Weights of a small transformer language model.
Size: 8 layers, width 768, 12 heads of 64 (6 for keys and values), MLP 1792 SwiGLU, vocabulary 24121, 84.3M parameters.
Architecture: LayerNorm before each block, rotary positions.
Training: 1222M tokens, 5043 steps.
MLP neurons of a small language model. Each row is named by its layer, matrix (gate and up: input weights; down: output weights) and neuron, and shows model dimensions 16-207. Each number is 500 + 50 x the weight over its row's rms, rounded and kept within 0 to 999. Numbers have three digits each. A neuron's up and down rows have the sign that makes its largest values positive.
A block is one neuron, or neurons of one layer that tend to fire together. Before each block is what it responds to, as a language model described it from the Wikipedia text at the highest values.

Responds to: Infobox and table values
L3.gate415:499555581435470527528401460523579538555426531441530591521464474523506459523507499448481456502553553575554530435496563507486538499435510509560480485456571512525464491608604524528467498570380500643437475504533490560443490467544475510516461469556414556498599488454529573445479451409405523433553464532477543470516531480525540545433533444496455666447543513525527554431506496525395502406486464482472482520500459388464581514474525506480611594499626488522497447434494464534417540551512404510472447489498508492544521471550525416517488532458502457432513499433492529498480492479535496506
L3.up415:629466542570538430436438400530564486546518433535524458477525468455473491504470494433407446515586465519478542473488514537427514565515527349489497467448462507494464425485496530520582473504461463563555546506435483540533530514400377450482507455573513597564534495493438452491428479497456498460554530498498542364479591547447464491508530460533553569575444411480502495458469452469547432472429506453524495507567477497565604417539533401484488519542533505477385510462607482423536468507589474448491521462535450532589554511543545527514538422459529518435448493504412485501459466482511542456
L3.down415:400512581474495543498441526538523547543624555420493559536475501557520504605573446604522453480495528523476507483344540412584464505524508500558480562533493490515419516488452610431359580426620416511450487508487493545489525510472523484630501513455537548515485424523631495521481456466442538574459466489462513558487483477519567478487478481470516394485441517554474511579581514563534592505486445467528502480487460492375464610524523479530425501578641438496520448525513470479492482434503472520535463478445459507549528433534490505439466501518526482484479503506540499522574556513460447369
L3.gate972:480506460507522489449466537405628554485477465430512518496526564503494597543479545510427497307582508581534532462521486498528480537507529528543477532487536453555513572437461486404491487547529537569505551601529465464531486469516503416564510489421471548468507476591448488451608431530564564468541468566482579445526464543518508500462481534383477567449473417419515558455448421508491488528524483484509533560468419466538480460433529552598521437598473447436423546567491491458484457379558451458505543451518561444515421461438543452512475473479530439502511594500422580485492432444439514551
L3.up972:511440496474588535511486554417461473493465606507493534563465538500446511457483445457536451425414603451453562601540561505483507508389513474536489492537472533491542483550536482553536571514546580634489495516449474513494491568514505431497529490525446613461504452534412509522448467570496415481545438479570507497460479476477532416457506447513596523500533431459504574498549447451413477557466461476543426391487502473501560506481596511490433421442495531541374461507449500489482487517505490434503552470521486486590463516519480499526567526400537431541481460387480509528565480474468537552
L3.down972:556520594456507533557518507485490546535409530489461448533474423531522469535481471526543461536517512409407529510577443403509546459469455507514491489481509509450402426560547512501467495378493516512517435465421411514451554556525511575449543450546519556559552548495531476538403551530501449477557500512556419495424513516612532484475550516414486477479526613575508664521573510536501502396453485500452554444468501536518497481518429502438499516388443547474538492492528504519533453624543510490570451520559443480524536495494486551515504577426441499476506461484582566570458506474508407516
L3.gate1258:494531458491438584502502553434493545510498528489521587533492540530492468405612493477520490517391562521454561537606418467445505388519452489532487514448438509498497509536479462466469488438556521554431492526475419477456521405534508528450543537503511589600490418503497497588477492460545527556513521529535529582513487666542514521516419425484465541428530443578468551433385484451581431514507509421475510381431404455449415481436536448541446362479551419491465495503364502510512483472433478470606467514464586490541544579562529466580441455385542458527494607459462490452535653508489507512
L3.up1258:522479462474500483547495461430497489473461502525533495543416538497492492546531482472516461554498488522535617544558492525502488551478497526500531479499577416522461436534494498482613474466550483547561493517441495558511458538548474473480548583480413620400548575443479493501434545389453450497480463568512550505445623519550559510476581458578497495486529515491458475545535529500474479354502521603523473494467445527470551530512555476508460306530523442492407538535499492604550492558463450447506486497551524444505535482522441401507509490430468507459527555498507611478602530451483495442
L3.down1258:543583474500509504439486549417545530525558477499490443436489485443454499527413514428569509475489447534605496548460506476545412468472511508505540469488484551531522531532510473530449465527496541480537532513555483520542529534553428475542406524489545394566479504622451535481524507534647390491533419492458461472525490456563471541443555475411652541614501431516536543493476514437481458528485493438401520547489587535463526465600517508519419562553476491522485420461491569496589448443519483510516515469520478520554509481453554474518535478612525569390463388512473552570465458461525521594
L3.gate1503:470502494509571425501434503563480472526432490512445479490511501566555506470460466465489540428459518544471430519452499518454532560483446475542530568467425421382361491503462556573444455474438511443548447496468502583520514521514476506502485511501574522476623496506538553481450531465490512555569539529478543553465488475543443507438545561411482533548349534512471639555412454450536577594540524420579499568483509574560572475558502510504462532506475455519517458508518532447485579531519557496545464403515541493563431532568492624417584516482466416461493481528517529537513535506479449533
L3.up1503:543567506592508521485437537421524471479534496521456430543524464483448504563525443399504494517480503465493553539504542562454581528487506507475520449495499516439551442458480527497424503483473437594540355555480519597476471504479456511498439590516416531518443479540466455440496455567452503392430512541571544496462510508617486467443510522415527576538512457487469453461523421480525439425518539462522548476533497396502525513499521599449472512532469543546465514534531391507561444532628413452564474470451521456561563550488505489503497517479527456507466531506518437444533446437583545522
L3.down1503:475461485487552519573481487522535523547495504497535442500584427589485552519597499667560475501511509534529626494587544456501474488423470560443475472477541493557525619486547371474454440495578513480581555497506468456608551558443525528556538489442466447537474450505518483480468560452495582435509497422488391471424490468423529435587476511459522414524491414470521447405547453531535515534519501485568456482550463518535485451492541480576431480503490534497528480442515530497526573510495537546542539512588477520486495413410503488428499469539440528463512535523490478503440495556487453503

Responds to: Birth-date day numbers
L5.gate976:625475407420511414508481523466568463455542580532440515512462516485528478464459441493497488502474551504497500499513501545561495525501387565455477535499531411531500467546556558657425429518524495508473488487517392505430498552421520398467514548468445574513508552530577548531432626457368501477555555492486461395591449549404529506430440533474434526486486470500506571525473501570529568421545447534493456479484594473565470428388438519444450498437543471527513513498490584524437503497466552562416494575540412512482382450545386471567513531462578520484451510514506444438521546472535495669
L5.up976:417486501546345558561568601488534542535484409510384522538418528477561479531371483471520508444559515455436552537555387541500508462505479517562447485437589383445524515503491572490517475454461563549444521484426479466439501490577559509473556563461445432590583415487452553513542571480492519476521518520622514501561460460560557509489571423520522546580469517445461432518511500546402534465493476467403502438537515426504503525478555420508537550441494478546605447580617508566500423498551490523460453557507410467567528459411544488538499532467553449492556470494523501481496445609505496579
L5.down976:465432478535535423578566507453476498417460505394494449531495445494538493478450536561562504453534511493534525472556450453501525443423460507493538526487474546467404434549538573539503606554476476590517488508468465499558436521583447511448490477485458474459541559526439448450536543527480489450639524571529518451563456511392491501492516554513485443466518449505558567476513534406450461498549534513534524488449530559507542380475410463479523526521439549398480468537553500593502530460476501539505463473482585493519443504516575503554525552550485448484516452497432498488538465439500533545

Responds to: Educational institution names
L4.gate192:525429608594478512501522518550521476517359462469458550473476551579529521460455606530421452445533513504494439380416494522490383517579492544556475481457426448463550502511563497475556584464490457553476487555554509532480468456600470488505389488507462495534520599489503567573577484536474501441563458510471582488503451569479502546494463492468493591484535423543471471502483445516555508443514515495481582487521493473459480446521506496530554539534499515486472499420505571577515500462556532471493521533457532490496594434454518534549532429461570532587519554508450506483517490546526471478
L4.up192:489431522495522515493556519496505485425452467489458560499435542521518518528426550508486487489479498522566454435402582506464470425543495544464483468445514560439552499542578534442497481490493470601495535568486483433487497506574507506495416463505430481560475642535554545544505535475407400455518446601559450549480418524522617471515495476540465639445477453489456531511529494488540603432492499545493559462445515474504572518534555469543480539515517592526490493405585587520511515568490604496521563585526535474430573425494431546596505481536528475540527484479527543591540516486515486499
L4.down192:423477413394562547516490551430476548583574546440578469585465513560489603458434449548527439455486405485585526457597531461503440433494558481403484428402421537524439451455490450551438450518505510476570451543563429446548428556490624526495514464524490456526509476559573486479499546410455437534500351517485388534479427458524538576519537555498510485472467528499560517502570466476431614496476537513437511480422423552497576478461502533506436528467484556489526471423464440456561516492482517467522445461522466521538519469497451648447540508628454525438556468544528462472509499501494513477
L4.gate689:484510476566568526540533509567552560549471445377525503537499556531481525458515428501459504499434393441514523481471413524543525471543524491483479502509458460473459557496513435530435519452559516609409487476631586537535417527483610441534526513516474474587392555510514476430475504451465475557465540542439433452492512538416598579469475527406499536452468527432517446529423451595533570408488565583483449551519563489500501548502469532554496487540536655451465437363502612441489486509473521465528485600531536583465545423518439555473535551523486552528477454520523611484481489508546483440
L4.up689:447479439516578487534540412549522541433437496473470518482449519499452504531439542425465517521467473524476482482428563421515508496509537582465542533490521474518510523588445490507452483468427547551533514496573507526498445476492617499479461436579456437551464596524516566479485531442444504554497524506446438459444496501469586508474522491524600560497433461496397494566484406531510563422512569552425480556502537483530527476495500498515412493514518657501449409416581571500494463481482633484516528484505582495403529454535452639578497618599475500474532475536597556574557471530527517498
L4.down689:540455480505583494438446449460561435499518600568473488475498419476480506493514536537438443483421579620508522610499557503569523499482489499557517479520586508580574484510459512481508522541474554486533509546450554521451528451481428460549411464528507540457484431595508492553490514587509474414496508455480511504516460470480466431503418542509564465538438488527558407405551545548538557508424449439494535553466520325457526503443530465472464519495494354521524506573409447459557504571418507554510442544458406525562482493491523578464549559528459430452481521496539511454550446460443527455
L4.gate947:503437453489549476511588568458555532438429505411484481531538567525499567452617535516494433564479472603564436453432535452516462554534422531548500503449495444459431513555485476471457480508462501647497491495614481539542520503539521513477597546513488523502493539523536562423546550464467557520540510524492441514528501472478472453457557394454517614512526457509511529461502509470520493490582475455462582508426454515470494505425550540531451441494514512506456444390534553563616397456504514387588551560505437471516489471527526490506446455539501489428440519490522450492501582463556494582
L4.up947:474438423396526589481638557425507519415472519533447494610508478546520472504571510486480497485506504529554516538444486404476568541487456551477515440496464518387480488545453519461469431499455473686552514485497487544518512477519493457453567516503474477506424599513463553548571509451422533475501472513549396495498514500519583474441549433502538571552457444394532511472507488458515527450592495490509446451517520444505484551514491549582431497469480562545497459388505460478592418544479506439536501484546501488504470508525524538524454475605516427459516487484589501525547473479436511454
L4.down947:567515567512494509425501448474505502558485529494469485442463521534569480445449511490448477488474442345502551549469424527435557592469523461464450442546441529531505436437535502500479542442504510437473574438519478485398436454406458437530439483546465487569469441422495449551509451475479415420453466521479577484502503459513462597482448544469489425515420492465481454425446499465526552479533513523486383519572528442570560473535494405513508613475532492490593519471419442444426515610528380615403507459495512651440536620530458505500542470521502538529574578554500654497513419446517560474
L4.gate1408:504498640451460492559460543520547523513463486540500495490494531504556480492559525479494525452470530500474490429543519531693438458413471603467558499441547484439514463566550494436529495408425506435495472520534560498461452550530505567470503492467494426504440599496523549419528519420482518457598518522487483477524534490526512514515476504551497496572523501401555526576426510561470523536451501417487455540538521518469523500502455483547575473524466555550469474478475517586517558606499593539460523550477552446466522551472413509495427545559564482500516427553608429484438514487475516488
L4.up1408:474461557517574520538485477475480499483511526529403537507411525531492458537592425492511534482482551423436471363467563576612492509529525535437529577501492548445555594549501467405577534428454473454516513463558544565522528500528607383459334480506571406487482526412588522473579481586559431563538469560536503517530506590605489450438492544522463474512514423429487475547428574446464457624507498425463487488521502540534470536477437508455548487592518507495505410462439491577497535585467554552524526517440483509466553398426486425501576464580582508610528436536577455460465455586485469491
L4.down1408:528549501436412520420485502522567519439519453481524554453555494463492543488442507468476521530390409579552500634468529485353503491542527550499481456528534425471512552466531512517498475475533451478399537510510430494527481538571429440543647453462438635586442561558519410487552479494540495512504569466468561488509494458427515489488469501530508447516505551485589558506502443480442534472522470539546527463490529476479496506440512503502486613489457510425586561409509470470478486431490503471489504469424475480523481522575571558447484526440418464397530494503524498555514519455478473533

Responds to: Academic field name endings
L3.gate154:514558581460464544435438571541481553509487484512495544471505587501460540453491449473443413446533497535488510409393403501489522482607486506567462456513584492481436500489487391488406412507562542490497460487547522513530595410599564434432460484462430451553387510496474539511489413518459475479571545421509508499508493536474548415521510486461529581457452548611511532601411393621624542476571546511451538639549468578457494455444526555585481375553466539459440470458418517501572498406525565392547499475498470504466523518552548485514457516427475489533578521479502490505485568534586510515
L3.up154:464560562493457585466496470533467489427446386556556448476443565521487546550516485509421449470572504455471570364410452475544561454556504401447358436551494500446453531518441427458564386412504496580529523497552477551522497475545521469528446572492505414535424534521639478437512507467435415570523441390569469463551565521500517558485555442458496570462477526476419575467483492542472493411493540577388550541434524512396538508507471560623419487487517539490424459516567534512507524540524585548543501439493494518416598477571535573502516527462466532485551529541492461594507517599506471491
L3.down154:505444468600588505477554587449553346449543564470420537529503529497489467424505555468473461589462534552531437567582445482515468567402459531454524431505518480521499542445472548456453526453464492444500573479498474547509435559408528565522470487483518544527621474521435419491534447538471498535511391572486487520552536502544594576486544511549413467520547484471589517453562470517506528478520452501628496462486489484568591512585516436391436540451507480514624467575510390475468468512423547578457560447413555517545546480521463592516487517546433518455497452454578566457526464541420494462
L3.gate1114:528454533540418471547502511615506532568551570469364359525478607503462485510565342487566548484471411539494431449602340622520429472524543532478464443506452493555567525483504578480578513493462516518582469519510523526582470502489515443457501541481547518479435621418508459532543474459497466543531523498534509512505484423409502510438482526530421454493475587452520568587467532583447490529427524532475551477462499566458322470477417520494475464541573492467437496461551519584640553532467463517511543518446493429498507455514509497565410453507533523594509522499496492487509545409582567566
L3.up1114:529470503503437562616503512565484472502512406478413439536465529475409442566553400426522493549425481500502432483544311585513539389503500667471428449451561556472535451499421582463542484487494521472590512546529610493527494441528525408439510522433523473472434680460487540521562514374529467530539514489519406546484474468466622498461475562567443523452417555446457550590459524592419616521476520520490525443495545452495372515529496438548540458513545502524442448438577471514569549577423436471482618556510567406442499465546561506562409512542445500567502530473523572533529520466538621470
L3.down1114:523557423435444592493471533522510523418508400494576502543598535467435486519502472435478517481481486486482642476532469491505555452550526607560469453460579491508579452654427468516527441373533504458545588519508544448546472484554431407529508538438430403572452528553491535508482576530667467494503529381545532598470518602493613570509511559579476439468459458486563565516445464458513602568567543547494524477404552449558511489421398456651552507500532454525536412435512435474510481464530515486470481550452484381500479474542463488446479500514479459453544532553559582457446526547532532493
L3.gate1208:542481467413558524551471522552501476447494512579476545535553541521504460527546465486517462585499497530577451577492458504507521465583480475578521443477476493476472429460353437501454458594468516521568440571431585526490575532548547537537534485536547386558505550486494474554518553489514416528495556544514389507500535471591505450472532477556603506518537507410452501566634537532523523592576547486577533535510469464511436534455592497505542529451412526507486429565603472462555567460521465526449531523533532387437524536506579496550424544480478495470423497546552479443540475511511487514
L3.up1208:379592469520480509447477508523500493456539575515484407541597511501407517421463476397527457588432474452450540544497449421465578463422451513481512503471512398511473497578508494565412492458442475559528368515464527481451558470476598509461582480534518595510518563450486623507465497487391518457466435506508498481514643517482493436530534574443667536510454512523528486592569459520470546454482511564425459478512528484506538508480510495495442397545534493524524465525460435557715408502500509508499480491541547428435531486565440507524482392470411481435471564527517469485492531494488471480
L3.down1208:567451528554485443531498452475467496556465364416496468479405455518631526597554505492509581511526490451527423425540606478525513514586483472547494475471457599475510637484543515412566564542600583465500542537533495439595448508517356498514439498514394461449479445495532411511504446530524543493491597527543516488423500484507566537483399504530379440462543511455451573393444578471448443479537555512567550530510477537390382480506484519527540528385512527461446599411508540495395482501496461488523444508549494436512524469434499469526510549585515485555541427557431547517507456433570539589
L3.gate1423:519514525495486472445394512540450440483553425403417529502451512539469531468554493441498523548448455531568553444479335446559516480495459452470567486476391471497544507522520450496532515555478435529498420493445470531440414543554502532531539466566610499553514564458441554473439475436470460647573469521538423495466585562488537536528447522453499497553560517469456566488468455623517552517465520450388564570527552521456494458478524476528493447527416532550512455453514580476480512524418531488467553559586505415428491591432473429427389431537506610511564468535467517492467423558487387444
L3.up1423:434445556439462516525497463542515496427604470483409550532433510518436531522441575482538530512453525511527489506496477515498514407478494509500524487511488559455547479516548458533492497489393443509604526514510444517494457542533519461569544429584544544527461561456545554432437409473435401523505547445518512541477467524483673449476504472480531487562506501444544555460530514562502535519487492476475522498458568469460576525422485458521513419510477632486470494419557561486501566517486570522478552516543524484383487560416503475502451436561526588497566503412524559534515448539429431472
L3.down1423:494506473448500528541528400452619544600517546556453523559538496553478555500425521557485515504479515476513499502450553579457529481436543561528465477524554550472502471543507419479464488483448554471502579463552543503552511521571519490466516511444412553555584515570435499533466484603511428471549573528508517477537534520461485486401544494510507456397404512434520390449555546461454489444447577526553509377460476498439529480468471516471520536548547531505460540458420395488553458464556501469508487475438505460453417493476482581580593511501523491475512509488560512488494506496474441551

Responds to: Word after preposition
L4.gate439:475553472552479589515475392435522483518511583528509479546501538512574467490489509428510471466421531444518489526545486484528545498456482460501409491519502414523465456429555515540398481522476521530408528434505558517421448575467592536480440529523468488511456555489547541475529492522441510433550465454460470553452491468539524518408468494486567477459486416469469598470521513467423454556420481424383519443478443552556585483520522560433508492515589501540451479507535510517405483533454399567561454551542535480512426481586381544496429513349520460480435511561618554538553500453502550500
L4.up439:465498572447383528513437556502526541439556449481391532493493500502582486606512472436478529404479565489525587578536498475503552454535518383488460453473503481541512502473484647481457493544462458462512490572411513529424562410474415538478472521394528524490540485519541558454475552526524554569466528480535521420391500497491532538515495415520556479508454503540457574593428463508530451475540487464508552496452449425512385505453526561539450435432501531543606643484492497469546424449478445440515509513577479499494460522408634502475572524597497467479443572486469483522470536456492468561
L4.down439:516487468442537475519511428471457513481386507516603481466490542416499457533515641585455438491575425490569436499555465523502554496512493520470567598491512527584446482535536431538469424432490540450566477459546501461533536494507552495460477542435455519475548544508481503515540430406527506456589345485498407513465495494523474512504510534469450531508469499454500494523486484545493553430495488460517492402476505615548507550436474402587626422510497470582508511590521529536495545510517561458458482522485585493472593541434502516467431485516567457451522470493508464515485519527546491492
L4.gate729:526494427437581579485386571580524620459469537514551638492404432502460466540483564504472516526449473505503488510431474512481528490456577528477510471504512585465523555459519573473443532561453555497535536441510459410369615423478470467463507565573519566509466391476524490518476521523546551523453536472479528456429505489516520503546473481555560444551466579479500508434529482491497523517553527502548450499492451464564590496469443560439463604467495479488521502535506533407353485535439572505562577601483540508517581553432473571437537534566478438474518477447583435483580542491529500431
L4.up729:534563452496559518528576489551464423485535449470359486542511476510484556486561490585479475494496410466521575523434429502504516494461470438532409432510514481509465401511492509427519575604534448534462455561498546477585441425459612562472491491568556459437521641628531463562429429519451496517506474506539468491480542474524583514458489565467516547500455504525448545497476494539547464461470404557491468465528494491487504533530533579557557465516510543627469560570568620619555449601388516488504469591574488491525499418525535447485462511468492510506440528516549442478473555537439561429
L4.down729:533471496547477510495536453434542549534570406474429320455572467513504583414523381452548469492562492601518471517456524500504434603500509447441513597518439401492604479546542560564490473440457493556540563533509545505498487462508417436508527525408532441493511549513447552520526583431470434459462516553528501510464477534475453515521424511524537548428414415515519488466549541498464464499483555467561402500420524549571577522519475467411489489568538582473411498432524510451552567497579491523441509459483453574497498468433471453523512493514489476524449495535414597556506458417403411588
L4.gate1062:502488487621487505507461551548493410481564485501520529550528460491514532490492518654398490392469548485499552531518586484505506456478517424555522489438467510547508436515555555452449577550495481682461578536513432555543527462491551476413514447497493591528564454539563383506450540448420490506453559379508533479597444463473551548506459469504607512521406428514476452482475589576557432548516483462412530450598469446488543448511431619566488445458479517451538436508522509533472523458485404524440501567577592510491480482547554518519505493416528531530441576577497490578580516458500556480
L4.up1062:512493446548543512415514493436523512485468506436468447513472522495559552467518497498548518515492417493611560452493517459529482408528481486500509527381477469510501529619530461496593480537549436478497523568560469416530493451574471461523486487439458440508508439499479543562435469444484550537512483509434405469423450491499507569465490484540500512585472481552396548554415583552513437382386456570481454431382444546539498495458471580563482457532462554486498634493438552491478584443533497535419471503548491521455469501505562535539523491431571518443523426486478498553451464600402484467
L4.down1062:554492493441447519492548513524529525485456473547448477441503551503451453526487510579454489441488560524475359578530509540386508516521510498590490537482605489477525415475487565400590531424503513492473462490535459543425495494424676558430488494509444523517576494414494523449484469441538508417487566541675529516409593514510486466497637519481519466446414543520561491383574389531420545496505456453607534492574475519548455555483514452410514576483527551477592455603500473489484443550407540445516410477501483409496512538470414487529559463489467549440519467491606520497522451444477492452
L4.gate1074:502443481519525532553510520525498456582559499484516478580530524569492396469625468481539499509520545471450518530538537470561532456605457437578433524442521415540575487482553491505489555459452486541477506374502411519461432516468487521448576567513476464583457449481474411564482509494481597480535560537551438478561545469572457496515473505511486518530525448516488456484566510504484421587461534396557497522470490488446431468500480612505558514430467483395477430430597564491431437571489507533532343492497506516485445411542404549553542461453586495522508628480529441497580541488430506482
L4.up1074:540589520429490536588501538514450453502523534560531503505530480559470509420578487561455477484432512496448522529514549471501527569465520435525438516522458520435531534461517522477550516452447537501464559428534404542613564471447450576502527482482557557535523517635589484472420488490521547548485440447456521487387500453465560469541502510433517465570559506507624466482497587552597450553484535463479427432518564515532548519558473591494535516482546645526543528493432540468460528519334529582449468486505515546514545553498538469517583495494500547472569511563488438518522560456541492517
L4.down1074:529451471516578600511457451550606526497561571625468471478497577489434406516451570505520538509487527456483486501432484429441482592462525563497503514493440534483571513458553565514399531443523440471533463511482524511529462540477529380519472508431546449423512467489492468496428364571522475469517513556471461469459531489529511543586487489463509448473425617550533514484535585504540508521527446434612488515520482576557469483533560486477547451460511458483453512554518474512508469513536502484440433474492472528454444526537524485439503423549463489508466543509508546517525538581458441456